{
  "num_hidden_layers": 16,
  "hidden_size": 384,
  "num_attention_heads": 12,
  "num_key_value_heads": 12,
  "head_dim": 32,
  "intermediate_size": 768,
  "vocab_size": 4096,
  "hidden_act": "gelu",
  "norm": "layernorm",
  "norm_place": "pre",
  "norm_eps": 1e-05,
  "positions": "rope",
  "rope_theta": 23200.0,
  "rope_fraction": 0.75,
  "qk_norm": false,
  "attn_scale": 0.177,
  "bias": "all",
  "tie_word_embeddings": false,
  "parallel_block": true,
  "init": "trunc",
  "init_std_qkv": 0.0219,
  "init_std_o": 0.00387,
  "init_std_up": 0.0219,
  "init_std_down": 0.00274,
  "optimizer": "muon",
  "learning_rate": 0.0125,
  "lr_mult_o": 0.851,
  "beta1": 0.95,
  "lr_head": 0.00839,
  "max_grad_norm": 1.0,
  "warmup_steps": 200,
  "schedule": "wsd",
  "decay_fraction": 0.617,
  "decay_shape": "square",
  "final_lr_fraction": 0.0,
  "batch_tokens": 131072,
  "max_seq_len": 384,
  "doc_mask": true,
  "train_tokens": 834500000,
  "max_steps": 6367,
  "dataset": "wikipedia_en"
}
MLP neurons of a small language model. Each row is named by its layer, matrix (up: input weights) and neuron, and shows model dimensions 256-383. Each number is 128 + 32 x the weight over its row's rms, rounded and kept within 0 to 255. Numbers have three digits each.
Before each neuron's rows, "fires on" lists the tokens most often at its 100 highest values on Wikipedia text that the model never trained on.

fires on: ".\n\n", "ing", " to", "\n\n", ":", ".\"\n\n"
L5.up128:159121154124118172175135126111174125127133165083107163124098134143121135163073044078170149089080084133142133100134180144154151157147137141149115131182086147135144168149106160127107144126132096107140107132135110108081148148154129155139085122096181118116129103159145111101128194170073076117193143135143120101076138180172087209160123095127132105106173098147198083110146111145081196195166

fires on: "1", "a", "wa", "n", "0", "ry"
L4.up557:098133071176164116148104104097191214062100152141068159142084101134066116115120099137158134146135084114154161164159066110151137200113097145137137132084149134148160129079115049143130127109090146132115124189181107139146139173096167041127091201176092150076115151095119173108126162101166131174206143164096105089152139148125186116112107136129141138108173076061182150152117150129158094130113

fires on: " and", " to", " &", ","
L7.up735:081128115177147147086081103075092085090153127154147122141174167088131142123124108131099090088105087086137170089164080188109149120143157122112112115117116137110119134170075133125113065170037162137102113140180109144088197126148164140113138172125143090121117092137102121089143131167154162071153184089124112157066089128104163146133172160153104140158166167127114143167079115069163155097119

fires on: " run", " win", " Run", "akes", "ake"
L3.up201:083067136124129165164134152137176174159140172142137139162134073142075130134112162098120134127125123150162184147136141150117183095124118131087144119099125179115120076151126085080104162122126182095119103134145144130124147115145171140130117134064141135090093159128141135094128143045150098085150112098125134138148101136129093134151157085070086138152127148131131179152101166154123171121108

fires on: "l", "n", "d", "w", "m", "s"
L4.up755:114125109188141178118026122165104087102126103169171150141108076134100146123062079130087121157171097135143182123185137115095071172156123187137139212116147120167083137085127089173159149135109139145147150072128220132136146107049173149086123099113111066154093084137114095143095111147095111137130137046153126153192074117122132133107086171119140103140144031104143172106148099152137137101137

fires on: " |", " p", ":", ".", "end", "v"
L11.up647:108067088148112123130129153125153165125114109083126173132119144140121089172150080094083101138150118113093128100098151113160136122163136122107098073128126157134114064143138157166128030161106097148122093180057112147054125107119133115146157127153111177178115126137198135152130160123138070162186151173116097117110106085166160129129130080142177134150207205097132104121121091142127171126088

fires on: " as", ",", " by", " in", " to", " |"
L13.up374:152105176084117126173130129159123114175124098118126130112148131098102096107134122162132126090106146082116189152141130116187100128092127088110146115127098124153105125171143125037164086159091143107183118122051130144176160120166082153116107067103114097087119140121108108091118142094135062150144118081111121113119156132115168128159117133071197104183083136145084163150122156096140114126135

fires on: ",", ".", "on", ":"
L13.up419:139119089173148095106109164114114136130167113117126143126115160142092116170141111151121084080079034063089079122131113100157091102130102135098107112099123098103129115134130130194107175172095133102131092168102095134016106112078137122167099100134126177146153095106091115124094132140164132154205098083194099161102069126127139137121155081091172145140121148073120143102213149098187168108111

fires on: " sk", "1", "sk", " ", "k"
L5.up371:120213097165121122142121148176110118136136121127146105187094131179152184140183099041154154148145195078093122118124144207132121197191099150110128133137117176124093175107127176115180110142096102135117063123091103144160144132116107124073157097101159201045074163079089111114161083188093149160107174109133114081139139159147111109114177146089169120120086098120077136145187108183167097114151

fires on: ":", ",", " as", " der", " was", " is"
L12.up174:083184146091114112164148177125104100140122136147101101115140151185115126120085087137113173090068073093145185075141080106152176160083095094131102098157147070095134137067122125167117070149109133104148128156160151150082110188090150160113096099140094106106145126117077120109144075136124121126140151072146069135110131134155188127089108117178152093125160127133097128124166109134163185067118

fires on: "at", "ch"
L3.up542:134080094101089094118114103160239117127148130176147130109109112129096087158123124140129102161135157145119172113035114137133124140175152120159143122134146132169134114131114119130106130072143133106185128142164136168114122166171111032096130160100091179164174131103087119077178033123133157144153116093106103115145172119144081124118193144099179157099129142149135146128156105100177162115141

fires on: "1", " –"
L13.up304:125160121183171151094130138113162132072103106200097118152108105103111107099068078072123168143131109069120186205170175176107077145116130169117169144087171151131155155166108164099089090153100157076092158169092138083120137174114074108091143190116119111098074121103116063096119113081116100121088172144142135118144118157152079159140138220120196166126118065077159128149121091145117126117152

fires on: " ", "0"
L13.up416:075158098112135141150089095126167111106107092123101132168146156159095106163092169137103208172093149137150172146152090107112155103201117155110118104103123104188131101082117129136177139135130132143144128111108112114099081155053132130141190121112197150108140193149187073169146119086124118172159118172141140081122138148164067150079100133168215160054152069094162093115120145111087132169104

fires on: "ia", "us", "on", "."
L9.up170:207103115088124096109126144079156066138117125145049115109142148115072104108113177137086128084132066166102072104163111115169080164133053138186165153136176102178187153165146053067106112106098113154134099177106076131165186136144147073101150175123096138153117098170168089122138126140170110173137108104178139142126157126106071193101103152163052107095074120075098150148133070155141134144143

fires on: "0", "ia", "es", "us", "ys", "s"
L9.up29:121121097107093100183084140092146129114113122104130112123142129139037134101156170200098103119179086175137073144094130144076086165108082147177133130143145154143159141121167085097124121107112093058086078190107169094185121103124092120174140130089115143163120087134136168142109135174175152104164086111141161137159119127162120131128049122146093097133183162165150148092107057158151127168149

fires on: "er", "ing", "or", " major", " only", "at"
L7.up495:054155132117101191150165094115140138136150176150149110108109088071112091170190164105138131169150083092118179163105106200084117119107150114144067061140133083185141116123128148087144128113137101064152124102082096137118131141152127087172072136167133169146161151092132118063135104042143193139163106172132150177076119171120084165105106123134152147152126172160083145137109089126169106110119

fires on: "0", "k", "ed", "}", "ent"
L5.up542:097092121093162113145092158139116081159116137057179117175146108055143100148091150081136170159173129116107215106140140021088174152118104186185141161124130130154165134128134111124145148142154133140158095124074145101115154155112139100140132117126084115100171194154122143146173107154131161126110096124126172108160215111129136149114084149100125117068108094085143153050122195084113085137096

fires on: " |", "il", ":", "an"
L7.up384:156104098120091087190121142127162092149141136177100167155169092107200131081133133176121189128150090187117161115107132131100058111154104155151127135134150107134112148132079151081130200145156101122069135135128074046104127112127113132166153043146130115150140127142174137099098196084114132091164144092158161139148124078098145136131141121130196125136111114091132124158176153087092136115094

fires on: " qu", "ou", "at", "ay", "ge", " date"
L3.up178:175131116125091116115097131071095069121092132176134114117109145123075159102147109105081085138155161156120143119097168136127113115165125116138124083150102131158118154112137112153170125085144083154197125126112131138116184132147127090143106082076112201109132063162144129190155079087120124095200104139096190121108099144136088094116108094109150177109159103184124119150160121202120196088119

fires on: "9", "1", " ", "2", "–"
L13.up665:068177180142080136119145157127103118109064112162111121065088132183117147079164176164121146126114142158092142114116120145065146106130099138095124156119187097134156100183102092099164113179140120085132117105112137106165095145142098170163185114124133133084100118144108102175094131176094125154161155083124124059117100203108113144080100096163137127088152119102155150101138074141079127151181

fires on: "ed", " eventually", "ay", "on", "s", "ch"
L2.up210:083163135089127113149078095163160127112194097103126169124135146076081106161106201152091111167136129095053150143080099065101132204153150141135093108109124105147144077136139140141135113130095132107174103204148128089141126118076124089176097172131180161082102141134155090128166141068111220139121145143117139132098140096148095100114132174142113127105135145141091110077165125098117094092091

fires on: " ", " (", "0", "6"
L13.up166:093121102146162136163072151148130105164117080153188153172153144160119175115114110155084127093126165132126142097137183142124165122180158180119163110134170122148069120097142125131066130086085128161123134206126150092134114068130078145091124120124143153166075150133110118108131082074113164185122064114120167154148141171148118204149101148083092151042172064107163086124099146132113102149096

fires on: "on", "a", " character", " state", "ain", "y"
L2.up302:117070155198193099153075128140051144167154139111194111114113115122084172062146192109092145130114135083095146145083106063129168164116200110110106143119110137165115119138138154098147162120154176171160147095111164196077102131069133129100178122106083123119092104136146133137104139192139127151115147082157089185124123145107133102133090135114113068095103176072094105090101158192123085101163

fires on: ",", " (", ".", " |", "-", " and"
L9.up437:087082161077122184119113136116080149153208116124137129096141172104109117147098164129119153088071088033089190119160166134137159094130132158131154122112170157142112127150067117075097129156071133145152093147119113150087122102158128112133152085109154158150096194088149140123105171097130082125168124098138132193117115145179128120156145147129093163081156099140094127149106115102094098143100

fires on: "ad", "our", "ul", " Will", "il", "ill"
L3.up92:115092099079181153148133131085112084103122200181145115087155151151120036127127110142140179091131164153128072183076169128079156115136136147112138136111165109119115123116166140125115116102124126146131132184152062123152086086115101102151135147161190117118127128077137157138090135118134170111119115121184097131122116120134085186114147131166063149142081100133137099144107125078064116102097

fires on: " V", " v", " b", " D"
L11.up231:207112154145163130170077139114082107158095179120157075134151086176133083140169106115141123082107118111143091109145107103091119143093061176108103153126124185146101052086144099078136118135172193124108160133135055115117170118194151150163102099184092101202130158165093068152134109179161126103159113122104079165117132043126102136156105081125104119111133085105082130157149107123074112104104

fires on: "==", " is", " se", " pre", " was", " s"
L9.up761:152083141125087144159073144161098191188111161098062098093100129126178096107146165167101147114121121128116143135170128110150172178089164112158155157149103080137132118157115108076126113136112173148133154115181056134117159114102127194141102151167108113194079225162086188109077147163150139142050122140144079186121161158197136099101122137162123126130165147141096078141127143147142112091159

fires on: ",", " (", " th"
L12.up327:092127111170132138136125111164143128149086091125110153103090118124118183122137092181106180176112178150144173091174137131138076120133127133166101151070142139096151168164146152088137156128103148122139122113099172117110136189111073130119140117149184199084152096072151140136080117188140144174207054139112140195125110139111072175084158139117131170159194100125083139129116132075085168107161

fires on: ",", " and"
L11.up319:131120134146098127117135139160131118087175039063121160156135143149121158155150106140138126182118132089167168093133155118138119114143082130181104145062126138131182100139118097084107166062095122163077120127133122121131146143091101130175117096134189172183145128140118122034079081138128177119152131152108116112104136096077097125092148059085155157158211144146163097111059144104112113116100

fires on: " b", " v", "E", " B", " S", "–"
L11.up504:177132162127150108144102142111120135080116104136125112124115147128130138143164194112112169113103128164132092095147156127168120113071167136084064089126128218162096067113082115131104136120187159160131212067182064155135138106132082152135155155177142112143132147148117075154172070153170153150165145100114109195126144085125120214095114131182075128092141138064084140084145093080165135205142

fires on: " |", ":"
L12.up161:157111111112067094194121148147109126169098117131108209087126168144122011137089114186137142080098150103123148150149123102167143119135093182097110110107110152158100160119079131091133114176128100091130139114127070119115125109100128111129172150083190150095133138167185110144124096074117119127163107114104095125083143114143141129103100100165185127147139118133050123165135158111096115152105

fires on: " |", " in"
L11.up579:120131185046085117099099165099140075173153120116131179073122115145076094143086130101147171052121160119162148124116136061174081157170160184064123105156078177116052173090179139097147122105086112116120176144095158130142128088109150102190109179168100113089173158112135068150160122119155134110145100105152129127156177074154171087094100134085175127106144125182101103159158174161149100118075

fires on: " R", "9", "|", "n", "1", ":"
L11.up93:103109131116129159107116146054111075085061142115061128148100154117104132120134054140092126174094129149134135170146151174120114119174092114181095168097149161116129122109095222116129126133171103070138141114100137137126177142130104166129155056153144104081128115127127139095127119140080105140081120158192187140142159107153085116125150095167214209125143060162149135138133142195073093200124

fires on: "ad", "k", "z", "s", "o", "il"
L4.up103:195132100071107096193144160150093086117102141125140152082088114178103112122125140147137128200177193133115126164097090162123142155112140100139135139106160169177140149120179126126105169148109089156085087150103117114118129123140081099075107146112163102168122137092143160145095126117128122116061096127114091137138103153140157189091102124160123136165145139127119127122156141106130146109099

fires on: ",", " in", "st", "1", "8"
L7.up85:122126137161078056174135088126170082071099111140111167126166164173099155134116137133074130155105174159154129104102128120109153152094083142164153120184160132149212203123079159099120151149133139105122117143128111100115141175114090102185060096196156138171152110097099075092114076170117124115169113170086111100088131103163109133132148081091105112136136091139131143137113106122115101132136

fires on: " H", " |", " B", " M", "5", " T"
L13.up266:135179131129046113103123134123172159129131098141133159118110124125139060170148122101108134075036130116133115103167110114166140143106167138126102060118144103160163144106143104130161114144138178126138115169097078123111113127108129069175117110117114126132149065156080054140195085124132152141127080104083117084128144088184091200113106114125169118181093149128125141148107196108151170184125

fires on: " to", " against", ":", " of", " with", " than"
L9.up450:152095067140101199144160078159147130101153160132119161140146145123147176186102045112143105106073161170195156102141196177162097124145168141103114107155149194157142095075135147058169105125120111139142156115099115123040159095126130153086095128120131122082135134114136090118102202151126085128173107099166112093121166116129120164167140155119119111117099127107099124093181136067115158123193

fires on: "on", "om", "'", "ed", "en", "a"
L2.up357:139218114124103165164091171092121129206180132064136171153187143162101113149137149153119118140100128147090155169107108104113160150079124125131100079112080141129137072102124105146153116141146103131083112141153118126171095141108099126144086080111139136085167167183134082101109116140137125082136199151128154091143125144093095070127179143155106148097126177181092134150120151117155171082123